Weights of a small transformer language model.
Size: 9 layers, vocabulary 50257.
Architecture: LayerNorm before each block, biases.
Training: a variant of Muon for these matrices, 1400M tokens, 4607 steps.
MLP neurons of a small language model. Each row is named by its layer, matrix (up: input weights) and neuron, and shows model dimensions 96-191. Each number is 200 + 20 x the weight over its row's rms, rounded and kept within 0 to 999.
After each neuron's rows, "fires after" lists the tokens most often just before its 100 highest values on Wikipedia text that the model never trained on. A number after a token or word is its count.

L6.up1279,202,184,179,211,175,194,171,223,162,165,202,174,242,221,225,224,165,200,180,235,196,182,189,193,194,236,200,199,176,199,210,194,179,220,232,214,189,217,209,209,170,216,162,205,198,190,204,196,190,177,186,207,217,204,218,224,222,190,179,217,223,201,167,208,200,184,215,176,204,222,178,182,175,200,219,192,161,172,167,169,222,171,227,195,199,210,154,184,163,181,211,224,193,239,188,206
fires after: "\n" 39, "\n\n" 19, "a " 4

L6.up2068,213,242,216,221,190,183,195,216,225,198,203,240,217,209,226,213,208,193,218,213,146,229,220,190,213,177,193,204,212,187,184,206,214,211,207,204,205,231,205,171,226,222,182,237,184,213,185,205,196,204,153,223,214,209,167,200,161,217,222,217,205,204,189,210,197,196,179,206,165,171,230,171,203,218,180,198,230,188,191,224,218,218,188,209,193,179,183,179,215,201,241,202,208,191,220,221
fires after: "the " 23, "in " 21, "early " 8, "-" 4

L6.up1594,238,139,184,178,170,209,198,237,183,171,178,179,178,195,190,215,187,214,199,227,184,201,168,178,219,199,172,224,197,178,210,203,198,207,230,225,241,214,200,169,235,199,213,188,217,206,203,220,200,193,200,167,206,208,214,228,219,194,210,242,184,218,223,230,204,183,191,188,181,185,183,177,181,222,193,154,176,164,217,229,231,198,198,191,188,208,209,201,180,182,194,158,189,217,184,212
fires after: "| " 55, "−" 8, "+" 5

L6.up1666,195,216,204,204,207,215,212,181,145,228,206,174,184,192,178,188,212,246,194,228,232,195,181,149,205,210,178,193,217,175,217,209,198,189,201,230,198,192,209,217,211,216,220,203,194,209,173,166,206,221,192,221,209,222,202,185,213,191,185,191,181,188,204,199,193,194,165,220,196,175,187,235,192,200,173,196,179,198,215,192,192,207,248,194,204,247,196,182,211,191,201,192,224,234,193,225
fires after: "on " 33, "On " 14, "| " 14, "born " 8, "from " 4

L6.up2918,199,185,162,218,214,225,215,182,194,195,190,232,217,198,220,186,179,190,193,230,212,174,170,184,189,223,239,189,208,176,188,199,222,203,197,221,215,189,207,227,193,192,195,187,172,166,196,225,229,211,192,183,166,190,207,198,223,224,186,173,178,178,193,181,175,198,168,153,195,208,184,208,161,215,187,174,213,183,217,216,207,196,196,177,175,219,212,175,195,175,202,224,225,208,193,244
fires after: "| " 64, "." 4

L6.up740,202,208,208,218,208,194,191,194,166,205,179,231,170,190,226,206,195,220,183,233,167,232,228,221,185,179,205,229,185,222,177,203,234,196,177,192,216,185,202,213,207,152,173,210,167,166,172,197,178,182,192,210,167,232,200,203,161,202,199,180,175,184,202,214,179,241,205,213,194,230,202,171,175,203,212,167,223,228,197,197,212,235,179,203,168,206,202,212,178,229,220,174,205,212,208,185
fires after: "the " 20, "During " 10, "a " 9, "for " 9, "during " 6

L6.up2341,224,174,196,214,170,230,204,200,200,186,190,192,192,192,226,167,194,200,202,221,182,203,250,186,156,206,205,210,217,171,180,203,184,193,185,236,206,192,193,216,176,223,221,212,215,195,213,156,213,199,194,214,184,176,146,177,172,174,194,206,202,170,214,191,191,189,199,170,201,177,176,215,210,239,209,178,217,177,193,244,203,220,164,210,207,236,206,187,192,229,168,223,212,168,194,222
fires after: "." 20, "; " 17, "| " 11, "mathbf" 6, "mathrm" 5, "hat" 4

L6.up1924,196,199,212,181,206,245,185,212,205,207,222,192,189,203,211,218,198,197,209,229,216,214,195,208,217,216,168,220,222,206,200,214,182,221,217,216,188,220,234,231,216,175,197,214,201,211,196,191,217,207,196,216,222,195,161,215,219,184,189,197,197,178,178,219,170,209,195,168,222,222,227,173,234,178,227,194,213,187,204,222,172,192,206,198,222,159,212,192,203,197,164,181,185,193,211,213
fires after: "\n" 46, "| " 12, "\n\n" 6, "- " 5

L6.up1034,171,170,191,193,181,232,205,211,205,209,191,186,186,215,211,201,188,202,193,194,190,182,215,181,217,199,206,201,182,181,197,172,181,211,210,246,176,212,197,178,205,221,198,227,237,221,178,164,211,218,214,204,206,233,201,162,236,174,181,230,186,202,194,212,197,203,203,208,219,191,202,196,205,208,215,179,193,209,180,211,190,204,207,184,172,171,213,211,207,215,215,226,180,180,230,186
fires after: "| " 39, "25" 8, "– " 5, "ad" 4

L6.up1495,184,228,181,186,169,188,226,215,205,195,196,229,198,192,210,186,161,191,169,195,198,220,195,195,247,205,188,182,220,181,181,224,189,202,196,175,177,224,168,192,218,204,160,211,221,226,212,145,174,199,205,180,190,210,171,174,196,190,189,181,160,183,230,174,175,215,226,216,217,213,186,195,188,201,218,212,229,184,222,232,189,179,205,139,194,226,211,195,194,217,205,212,157,205,183,148
fires after: "(" 19, "199" 13, "198" 8, "200" 5, "• " 5

L6.up1376,214,199,210,181,185,206,202,221,193,190,208,199,211,225,235,189,219,200,195,187,214,197,209,229,250,154,196,215,228,183,193,192,204,191,198,210,257,194,162,185,227,216,201,208,179,187,224,180,207,203,199,190,192,183,208,208,191,236,185,197,221,184,229,158,203,190,215,175,203,172,230,208,220,188,186,230,196,211,197,241,196,202,221,174,192,205,192,193,195,217,238,178,218,187,220,150
fires after: "the " 53

L6.up2620,219,188,200,181,162,175,208,206,162,222,205,209,192,224,220,225,155,181,207,211,216,193,178,181,176,203,229,241,220,199,187,208,185,216,181,177,181,190,159,191,223,217,202,220,198,213,189,176,204,209,242,218,169,204,227,191,225,219,166,194,210,208,217,190,212,215,226,194,234,181,210,214,199,199,209,183,238,174,190,177,193,181,188,166,180,178,190,182,201,181,168,210,184,172,166,194
fires after: "\n" 32, "- " 20, "the " 9, "| " 4, ": " 4

L6.up1504,210,217,158,216,204,219,182,185,190,205,225,173,209,194,207,180,208,158,208,221,207,182,222,166,174,182,241,224,175,170,213,208,228,214,210,262,202,200,183,223,228,180,211,202,207,209,185,215,161,189,197,196,229,201,219,200,204,197,222,173,194,155,200,202,228,213,167,192,212,184,200,234,211,209,200,194,196,245,204,225,193,180,203,163,216,226,195,212,211,182,221,223,197,193,194,204
fires after: "| " 43, "202" 13, "201" 9, "a " 4

L6.up1661,217,209,208,218,179,172,177,195,230,161,228,223,193,178,171,185,200,207,193,197,209,211,191,235,177,214,183,230,177,194,211,217,209,198,196,181,212,219,227,216,219,194,221,186,203,191,168,163,205,208,192,221,183,207,217,189,208,187,230,197,201,233,217,189,198,167,218,208,249,200,204,181,229,210,213,204,191,188,211,223,204,208,178,190,204,214,169,220,201,194,216,189,203,198,222,209
fires after: "| " 50, "'" 4

L6.up1381,202,213,189,222,193,194,225,193,194,218,219,191,194,169,201,178,185,187,198,201,193,162,176,214,189,238,236,214,184,197,207,204,199,209,196,194,204,190,221,196,192,190,243,210,209,196,210,184,228,216,182,183,237,196,203,182,192,210,208,218,199,170,183,221,207,222,227,211,198,177,219,179,200,226,221,236,179,190,210,208,223,206,240,182,236,188,202,199,171,185,207,215,200,186,201,211
fires after: "\n" 47, "- " 9, "| " 4

L6.up2525,197,164,173,231,215,216,210,216,200,180,219,203,221,187,174,197,174,222,192,182,199,196,213,159,208,160,190,196,158,228,195,202,197,223,204,188,207,205,198,197,183,206,180,196,202,201,151,210,164,201,178,183,177,207,173,213,194,184,179,196,187,190,230,203,189,207,215,214,200,152,189,209,187,178,162,191,248,141,169,219,216,146,169,184,214,209,210,196,178,194,195,199,215,178,227,181
fires after: "| " 48, "- " 7

L6.up925,200,224,213,230,214,213,199,198,216,210,217,215,197,207,218,186,169,172,228,183,242,204,195,215,198,237,174,213,174,166,188,223,210,213,220,179,181,183,180,198,191,178,177,230,170,191,170,196,195,194,212,187,193,201,201,196,169,197,181,217,186,184,207,185,214,178,228,191,203,196,195,203,182,178,195,209,223,193,220,199,203,191,221,209,198,190,201,240,228,203,188,183,216,200,192,187
fires after: ". " 20, "\n\n" 18, "\n" 8, "on " 7, "As " 6, ", " 5

L6.up1678,201,222,222,212,201,180,218,186,208,219,199,189,209,168,191,191,217,197,232,193,228,212,190,190,182,195,190,167,231,235,210,177,207,227,178,188,191,242,195,199,210,220,204,207,144,213,219,186,197,218,160,225,200,172,240,191,174,209,208,214,184,210,215,191,209,214,199,206,196,172,183,181,212,205,226,190,204,237,190,201,210,189,203,199,179,223,203,224,218,245,168,178,237,186,200,168
fires after: ". " 36, "where " 16, ", " 10

L6.up2883,197,188,197,167,186,181,213,189,199,209,202,193,159,242,229,234,201,252,173,209,197,208,213,197,218,216,195,190,174,188,197,231,165,192,197,229,170,221,200,215,231,221,165,214,184,223,211,190,219,203,212,187,199,198,203,179,201,209,204,163,238,190,192,206,211,203,187,206,198,231,195,181,198,213,197,173,251,182,199,214,190,191,193,189,203,177,205,189,209,210,192,223,187,200,193,228
fires after: "\n" 57, "- " 17

L6.up2023,159,197,183,211,193,198,234,222,208,178,201,226,171,180,203,181,192,193,203,166,236,197,186,206,203,199,209,214,218,179,198,162,214,192,178,191,159,180,245,180,212,205,191,210,169,196,177,214,231,238,180,177,196,218,181,161,199,189,195,221,192,202,209,210,212,221,231,203,188,199,181,191,197,190,214,166,189,212,200,174,160,186,183,204,217,201,201,177,200,195,235,190,213,189,172,218
fires after: "| " 56, "is " 4

L6.up2297,216,192,190,173,182,208,201,201,162,182,169,233,204,228,194,211,201,185,185,206,205,184,196,216,203,203,235,242,212,164,192,224,211,202,197,207,179,227,212,181,218,220,188,177,201,210,176,208,187,207,248,208,203,207,226,174,219,165,165,204,149,231,209,199,183,204,216,165,208,200,194,195,202,238,189,173,191,167,235,222,243,217,204,206,219,212,163,156,185,206,215,164,190,222,222,176
fires after: "| " 41, ") " 11, "." 7, ", " 6, "(" 4, "−" 4

L6.up692,176,224,212,204,183,235,189,234,184,202,235,174,211,211,240,156,158,216,199,190,210,225,192,183,214,196,195,211,206,215,191,193,196,209,175,246,206,235,202,167,225,182,256,241,176,198,247,202,185,164,171,165,195,200,203,205,177,222,242,208,170,189,191,179,197,213,221,202,204,258,215,198,234,170,198,192,199,186,209,192,186,197,205,183,209,202,197,197,198,182,179,144,198,246,208,184
fires after: "\n" 46, "2" 8, "9" 6, "| " 4

L6.up491,188,231,247,172,191,225,207,209,176,182,214,197,224,177,177,163,186,204,206,240,201,189,169,154,216,193,171,188,166,179,203,201,209,220,219,177,177,198,187,153,189,175,189,190,214,216,191,198,226,211,188,177,211,178,199,223,203,177,164,201,209,211,204,203,193,201,199,184,225,206,201,199,229,178,189,183,206,212,206,184,196,208,153,197,184,216,188,192,201,217,197,157,191,209,231,216
fires after: "- " 38, "\n" 10, "(" 9, ". " 9, "| " 5

L6.up2160,187,205,185,193,203,181,218,141,215,193,177,223,185,204,172,200,207,169,207,211,174,175,195,241,173,174,176,179,225,176,221,222,168,194,187,233,182,211,195,203,202,187,216,209,205,179,210,197,188,210,223,203,213,208,215,209,218,170,186,176,198,245,190,250,242,251,211,211,164,202,221,182,187,227,226,166,209,210,233,198,194,196,211,210,203,197,190,196,224,199,172,196,234,233,172,217
fires after: "201" 20, "195" 8, "202" 8, "198" 7, "200" 5, "0" 5

L6.up1098,199,206,185,201,228,233,198,216,228,201,225,216,213,193,222,199,179,166,192,202,181,179,219,222,194,220,173,176,202,169,217,188,216,193,163,196,176,198,191,214,225,219,193,180,210,198,181,210,234,214,193,153,207,225,196,226,203,184,195,170,208,191,208,190,220,207,204,166,193,177,228,206,217,195,161,195,171,204,201,191,200,234,213,201,186,173,200,188,180,239,236,197,206,202,198,181
fires after: "\n" 54

L6.up554,195,199,208,223,199,210,200,166,229,200,191,204,183,214,163,199,239,210,187,202,226,204,186,198,193,193,199,197,145,215,181,167,188,227,196,223,207,188,238,191,218,191,183,222,224,211,185,165,205,204,200,195,191,203,212,179,190,205,193,159,185,234,160,234,147,185,186,198,204,211,179,230,181,199,176,181,208,201,207,206,223,190,207,203,161,194,185,188,202,151,190,196,214,184,216,195
fires after: "| " 73

L6.up972,194,165,197,173,209,214,200,178,175,213,195,194,246,183,202,217,197,222,194,205,223,169,227,242,234,208,190,168,226,191,207,194,242,205,150,219,189,239,227,195,163,205,210,182,215,212,212,204,204,208,198,175,188,188,193,213,196,200,174,198,187,194,232,198,197,206,193,196,219,190,222,221,179,173,198,179,173,202,230,202,210,189,197,201,199,216,212,221,219,192,196,200,215,187,192,191
fires after: "| " 45, "(" 10

L6.up2335,216,213,210,184,162,223,219,212,206,197,219,237,168,177,173,140,185,192,205,196,211,185,178,221,213,181,197,200,198,221,207,199,172,196,206,216,186,195,206,221,245,215,221,186,214,192,200,221,213,213,192,174,208,223,207,226,219,150,192,153,198,191,192,209,216,161,167,168,214,203,188,195,214,218,250,201,232,174,201,195,205,191,161,151,185,204,187,151,161,212,198,224,190,207,187,205
fires after: "| " 43, ": " 6, "% " 6, ", " 6, "AUS " 4, "- " 4

L6.up1114,191,207,197,203,181,221,208,214,178,210,180,229,202,187,179,201,192,194,193,192,220,196,198,212,218,178,157,197,205,216,187,219,219,209,141,203,154,213,185,195,220,215,219,225,178,223,209,203,223,228,165,219,188,196,212,181,166,219,216,175,217,199,212,219,216,208,213,214,224,224,174,207,216,182,216,194,219,198,161,265,189,177,161,196,245,197,176,207,208,184,223,185,197,186,198,167
fires after: "\n" 43, "- " 17

L6.up1736,212,180,257,177,203,220,218,213,199,198,204,198,211,192,215,258,177,190,197,200,208,208,221,190,199,187,181,171,195,217,172,192,207,184,189,186,200,199,167,204,205,230,206,212,193,186,198,213,195,187,214,193,202,184,214,207,191,194,229,171,194,200,178,191,196,183,219,204,216,188,190,150,222,197,158,218,199,180,178,214,183,200,212,216,192,228,193,216,207,225,208,177,240,205,156,195
fires after: "| " 55, "the " 5

L6.up620,197,198,183,208,187,207,209,191,210,214,193,231,251,171,170,219,196,243,198,192,232,215,175,193,199,193,211,240,161,212,202,197,187,179,189,213,222,202,173,215,203,182,222,235,204,227,192,180,213,198,214,198,191,219,189,195,225,197,201,232,193,187,213,195,205,183,192,198,206,206,230,230,209,227,167,202,175,197,182,218,232,194,200,205,196,200,207,205,185,217,215,211,221,243,175,215
fires after: "| " 35, "(" 15, "−" 8, "N " 8, ") " 7

L6.up2958,181,183,158,234,207,174,187,141,207,184,187,175,202,196,264,211,226,160,206,201,225,187,221,197,210,191,208,190,170,187,203,220,196,225,203,201,195,189,185,163,213,208,206,201,186,229,212,189,154,191,180,207,185,240,196,226,205,176,220,177,180,236,193,221,219,157,205,224,209,160,258,199,185,221,188,175,182,211,190,176,217,198,255,215,205,235,211,163,188,211,207,223,235,219,194,221
fires after: "202" 11, ". " 11, "201" 8, "198" 7, "200" 7, "In " 6

L6.up854,186,182,223,196,209,212,193,229,224,210,165,204,182,195,176,216,213,178,187,177,225,207,246,192,164,224,194,204,236,227,234,189,178,204,239,176,177,208,167,191,160,218,209,190,215,204,195,164,217,190,189,219,235,214,220,212,218,202,195,193,179,203,206,175,175,184,191,176,238,180,175,202,227,207,171,242,192,209,161,166,214,192,202,212,244,217,226,201,199,170,187,198,209,191,196,197
fires after: "| " 40, "|" 12

L6.up1808,208,207,205,191,201,184,203,194,226,231,232,207,183,153,177,232,176,196,213,218,195,204,195,229,218,200,208,191,214,211,223,235,182,189,192,195,214,213,207,208,192,214,166,200,205,173,212,171,209,191,192,184,223,178,197,210,175,173,193,186,197,175,160,233,193,184,179,207,192,230,220,210,214,219,180,222,199,184,214,203,181,183,198,209,185,188,210,254,200,233,204,236,226,199,188,213
fires after: "| " 33, "\n" 16, "(" 6

L6.up1291,223,196,220,181,190,214,189,218,219,197,215,245,234,215,227,180,188,199,221,199,198,202,181,203,191,186,223,223,223,170,188,199,240,169,196,181,204,185,206,195,236,199,187,191,200,172,168,163,187,199,204,241,224,193,223,198,206,214,177,219,192,179,205,211,196,212,219,192,205,187,223,219,199,185,181,205,188,233,205,186,168,212,219,177,210,217,200,182,202,200,178,209,205,197,233,211
fires after: "| " 29, "200" 13, "|" 9, "201" 7, " " 4, "199" 4

L6.up2070,216,204,158,227,193,210,185,194,224,207,193,192,223,166,194,176,214,195,212,205,198,231,200,231,212,220,203,196,209,178,189,229,245,212,155,184,189,171,209,179,207,197,217,181,195,178,209,191,212,192,212,209,230,184,217,204,133,188,178,184,189,173,217,200,180,204,197,179,199,208,185,196,187,217,173,178,247,213,252,171,184,204,207,199,232,186,193,216,195,215,241,207,205,215,212,187
fires after: "| " 41, "the " 15, "a " 5

L6.up58,217,189,159,195,214,185,172,180,189,189,199,216,203,223,155,215,222,193,160,197,210,225,209,176,208,198,195,177,164,180,201,167,183,231,218,185,238,216,211,201,167,194,160,205,193,212,181,210,182,198,194,164,222,161,217,168,195,161,199,181,179,206,146,199,192,181,172,221,209,197,200,215,158,213,165,190,182,211,209,201,175,213,187,202,197,164,186,208,200,224,202,216,198,182,222,208
fires after: "the " 45, "early " 8

L6.up2770,206,223,228,195,178,193,201,204,168,205,183,188,228,218,233,184,202,162,210,214,202,208,191,229,190,186,192,196,218,216,203,198,225,233,208,174,204,229,223,157,217,227,198,210,183,230,228,214,193,231,193,228,191,208,229,206,199,202,183,155,186,232,238,219,214,205,206,210,227,171,206,196,183,237,226,221,204,184,207,206,236,218,209,205,205,206,197,204,199,181,205,174,252,202,224,173
fires after: "198" 13, "202" 11, "201" 7, "200" 7, "0" 7, "195" 5

L6.up1224,188,201,205,191,220,157,205,186,174,225,186,189,188,222,190,205,212,200,182,199,198,207,228,214,193,204,205,180,221,194,213,240,228,212,197,208,215,207,193,221,213,190,200,167,157,218,223,206,183,188,193,219,191,225,209,195,201,216,212,237,188,229,183,197,218,183,215,182,179,198,244,219,212,192,257,210,203,172,218,201,176,204,205,207,207,193,165,208,184,186,200,199,202,226,199,229
fires after: "| " 45, "\"" 6, ". " 4

L6.up2890,168,201,193,191,181,189,220,236,176,212,196,215,187,205,203,197,168,227,187,210,204,199,213,208,188,187,169,195,187,213,217,194,186,168,228,178,213,194,205,190,218,230,187,205,187,214,204,189,186,231,194,224,220,193,254,188,180,219,193,181,173,214,205,220,204,198,171,216,264,194,194,213,183,167,215,195,185,220,201,250,173,176,168,190,210,194,245,170,226,212,185,195,202,183,195,220
fires after: "\n" 40, "- " 13, "(" 4

L6.up2063,174,236,223,191,202,174,186,203,187,179,193,190,228,143,197,193,210,192,203,187,187,164,218,201,227,202,180,211,199,201,209,230,220,198,198,202,205,199,226,146,174,212,197,188,211,199,187,174,182,174,179,178,179,186,184,165,225,179,188,220,216,188,210,186,217,181,173,242,172,203,211,221,205,216,179,186,187,193,207,187,168,184,221,214,228,171,219,199,205,201,219,212,197,206,177,206
fires after: "was " 24, "and " 13, ", " 5, "He " 5, "he " 5, "for " 4

L6.up852,234,212,227,214,177,240,227,195,205,221,177,177,190,204,197,190,177,219,216,224,195,249,199,227,180,186,155,168,210,183,215,204,171,232,209,203,192,219,213,182,185,203,180,183,206,177,205,191,210,210,202,229,204,206,192,232,187,218,201,208,206,163,218,210,221,179,210,198,191,191,232,218,186,203,189,193,198,200,220,214,202,214,222,201,191,173,184,219,175,233,203,204,217,179,228,183
fires after: " " 51, ". " 7, "yl" 6, "1" 5

L6.up2232,196,139,205,198,181,199,171,217,174,178,205,206,165,201,218,220,171,197,189,212,165,208,209,215,232,235,188,173,176,212,183,208,164,186,230,193,206,179,208,185,183,198,216,192,169,193,183,215,183,169,191,190,171,174,183,216,195,221,182,206,202,196,188,181,190,180,231,193,205,203,251,165,205,235,220,221,226,194,210,220,195,205,214,173,165,167,235,232,204,214,202,192,202,187,194,190
fires after: "." 56, "| " 14, "C" 4

L6.up2880,182,203,201,238,192,240,198,149,168,177,202,198,176,211,204,157,178,217,199,168,206,176,189,192,206,166,216,214,179,210,217,224,222,199,228,185,203,233,235,181,202,171,207,224,190,207,195,186,225,193,203,194,190,195,195,219,252,162,209,217,170,191,207,221,220,218,193,210,186,185,202,176,212,178,160,185,188,195,212,210,203,220,213,211,244,203,204,163,155,199,191,203,187,148,178,200
fires after: "| " 43, "," 8, "\n" 6

L6.up1839,213,189,197,225,165,212,171,192,231,229,233,193,215,232,203,180,224,223,227,198,232,208,202,222,185,198,182,185,242,191,161,178,183,186,163,183,195,183,221,193,198,240,235,191,216,202,211,193,195,210,200,185,227,220,191,210,188,201,188,195,199,184,220,190,203,187,195,241,229,176,182,169,197,181,208,201,210,189,194,213,217,190,193,220,215,205,193,199,190,205,183,206,234,178,153,208
fires after: "| " 35, "0 " 5, ") " 5, "Cook" 5, "," 4

L6.up2618,227,218,227,192,203,205,170,184,201,195,181,204,210,178,127,168,226,221,244,197,175,192,171,192,177,175,224,216,199,214,168,194,185,193,194,176,181,225,179,195,183,182,182,192,209,234,189,149,171,189,219,248,245,235,191,204,226,196,221,198,227,197,195,194,223,203,196,161,201,173,225,228,207,221,155,186,210,189,215,204,197,210,178,177,215,194,189,176,229,205,222,187,191,194,191,154
fires after: "(" 28, "200" 9, "201" 8, "187" 7, "{" 7, "202" 4